config.toml
num_key_value_heads = 16
norm = "rmsnorm"
attn_scale = 0.261
bias = "none"
tie_word_embeddings = false
parallel_block = false
init_std_down = 0.0
optimizer = "adamw"
lr_mult_qkv = 0.4
schedule = "wsd"
decay_shape = "linear"
final_lr_fraction = 0.1
batch_tokens = [131072, 262144, 524288]
train_tokens = 1838000000
MLP neurons of a small language model. Each row is named by its layer, matrix (down: output weights) and neuron, and shows model dimensions 400-495. Each number is 128 + 32 x the weight over its row's rms, rounded and kept within 0 to 255. Numbers have three digits each.
After each neuron's rows, "fires before" lists the tokens most often just after its 100 highest values on Wikipedia text that the model never trained on. A number after a token or word is its count.

L7.down1933:113143133144067137135118085123085121147155132112097129129175141100111143117137122136151138130181109107134167088086183074108111140127157138158117135173167043114152113108108106164128149148102080099122169122069114157141126150085094184144167151203136142161100036129133135138115187099149141130
fires before: "–" 48, "2" 8, "-" 8, "the " 5

L7.down142:152065091144130110100186132102150126174141169126118168083102200087142134141133136100123093136163106170119156123091121133140150117128170101104127113114084136151079135177141095118122131120123128171183150136135116094127090105157118141134116163125100118110079147150193158145163094073102133119
fires before: "==" 44, "== " 14, "The " 7, "In " 4

L5.down1552:090177110128158191134127108141072121131128160146092098178102140159175149116060123078111133138106120115178051136140125129129107138120128172077102126114090123132169159184095109093124150194123079116153176112136146184143113091087135099139176137129113088101072118076158121126115100169110091155
fires before: "| " 51, "\n" 10, "Park " 6, ": " 6

L7.down1902:137159121145097128151133097103144143187133162138179137095066134114132134148184119114142144183105045123118122144150096115102092136181110178178154174141110078160158213136111087123090046137158083110129112136083125091118117149181136079123123121156160113170164159123232140138152127151110162141
fires before: "the " 58, "a " 9, "D" 4, "an " 4

L7.down1957:084089115148184110104118124101124109150180063132169166093131162110140104147185085119119134091197151122115099147071098084130165178153088161135121126148106140156191169113086093136130148152114133211149147179146111133100152127121113141136126138096151149096137153138133060179145107139112153087
fires before: "| " 50, "the " 18, "a " 5

L7.down703:060104133089097150110105151072063170118174137157098086092126140104136093146123093165148126089176090098109140141131156079162075162124126137118157083138159126172129144132106093126094101182076106176131112144121107116092120132121145135086137115094164082127171078184112082109068150189121100165
fires before: "the " 56

L5.down1663:062128121100155159122132111159102178216099154159112137171121149070064146130113162097128137159140157110137150081111145157103111088087148103140140126157149167099133125085100138117059133150115071173190131082110152117077127093109098077132124067158132179100184092126132049154153148194148240114
fires before: "the " 51, "a " 5

L5.down364:069075090153117188044153082136123112148161075158164150132135118099131136127147126122120087141136150115108094133108094106081141090145164090124063136088114114170178126145127139129092143141106113099075093119135113139153146077116111160060137090063122128040118116214120135085149074146120073151
fires before: "==" 17, "===" 15, "== " 12, "- " 8, "=== " 7, "= " 4

L5.down2012:113172131096079163104171165159140160162119127124121089199154156116109094100097212114105135082106122082168109096139132126114106146094142099082164118109142137165160103174113125136084161114095145145148101136117073176127132100100051149155162183128150120094161107111113106116113152154129107106
fires before: "| " 74

L5.down757:101147128127112105140130130144102195144136112138085155174170118103146144152170183109065104091101130151172121113080087170159159185135149139100167160148120114121140131158075122119092173112185129141153160058077071156146129127135080115153202098132089140133094098098100135144111105168129091095
fires before: "| " 37, "- " 28

L7.down845:123169149099146102120077170142125079131126195128146196087127167128139100133158104096153102139160046130055103089164145063097128136169098119164154089110130136168077143092100167113158097146167155155115140130139141148088151149147152111098112138137086114062159081178165086160152127149089125158
fires before: "the " 45, "its " 6, "his " 5, "of " 5

L7.down1020:169128109099104142116123173139109154102099127095085152089102100194119150199135143111132160159109170066101113048159149141137151134132135066176119190170156121186169138084145121073132177145110121137104110117144184145109107146155112133120088139141169114125140136158148152114138133077142124201
fires before: "a " 22, "/ " 18, "s" 14, "| " 8, "A " 6

L5.down501:116087136182113134083095116112102187171073124170169126105111180101170140109106096096093101136158140159160110162150115127113125138095134104119099173111078172104072067123111111116094145099154161152126135094108121080150125168142206164094124157136116180083146130153125140093151157088107090152
fires before: "==" 19, "== " 13, "===" 12, "In " 11, "=== " 5, "The " 4

L5.down661:120176109111135093103115128117090123142122192058083162115112162063146130141070149125142176130164149075115136124143126130133112114072168143178161071112121172144193178167116150130164133128079119105116106129153176100091119105105130120081139109101129132079130198118119111118081085065047136066
fires before: "| " 43, "==" 7, ": " 5, "(" 5, "of " 5, "\n" 4

L5.down1678:137133141110166161141150183185096166119087136139141128137135152166084122102097144100187104143100107113155087149168127164153103076127121127167201121098119064100170180134128176093092150143135079144090101158148097226130085169165116168120181147116111165157138145096125129169112118171115124136
fires before: "\n\n" 51, "of " 4, "| " 4

L7.down1169:140135055088125157170109139118162106135116105132167129170158096148168138132141220147109153108188145115126119099097123107118099068172185143154114134156170122112084124154139129173143137137091099107144143134111108133142093094096103150081138163087109086148161028054149101125114187118083155131
fires before: "| " 43, "|" 10, "m" 6, "pen" 4, ":" 4

L7.down1045:103119126080145085141117163111136137160152154114130109070155159102123116185166131176146145160133138102085123205103117097161101168137120161146211101112133139138106163137169074109101105215109102184223074131118148155153180112132133117078130163140171092150093116132090092164131164170120164145
fires before: "the " 49, "a " 7

L7.down915:117191134127148052178179106128172141131115127123138163162135113132157199110087092183154116156124138087115155149145141151098187160089096136144214130161123184091142140123085103111126164066137101138054122170097118138143110158126098123103135118143105154115086133176124170119148108100135136140
fires before: "| " 53, ". " 13, "–" 7, "\n" 6, ": " 4

L7.down118:092112069110110141112131196114126108093121138082092140111139134113085174119091160081113135131151157110163137128170100108135132108130132100119162143130072123119178173114111141102133103126139156137102198093160190097099087121101157144101096128101091167147101157121144120121193110116126155124
fires before: "| " 52, "with " 6, "place " 5

L5.down54:150090092162122121066147158129108153127141104128110122074081189109093108050133184124141141139122115135164124126114077191128113133176165070150188132145167155093101145127157150086103136114124096209102102084090145101134138131127167104082133118159079191136061127061122126105140106097166111136
fires before: "by " 17, "in " 15, "to " 14, "from " 6, "with " 4, "on " 4

L7.down668:120104074118129127155141130174100075147173157099124166086135160117184141178144130114171135124171124126077116138129144098099094122185165100106115114125151184124156133115116068118120127137118137146116092166104150147102153094067101149118078059185069094098160082190112089163154147109155165146
fires before: "the " 27, "\"" 12, "his " 8, "their " 4, "a " 4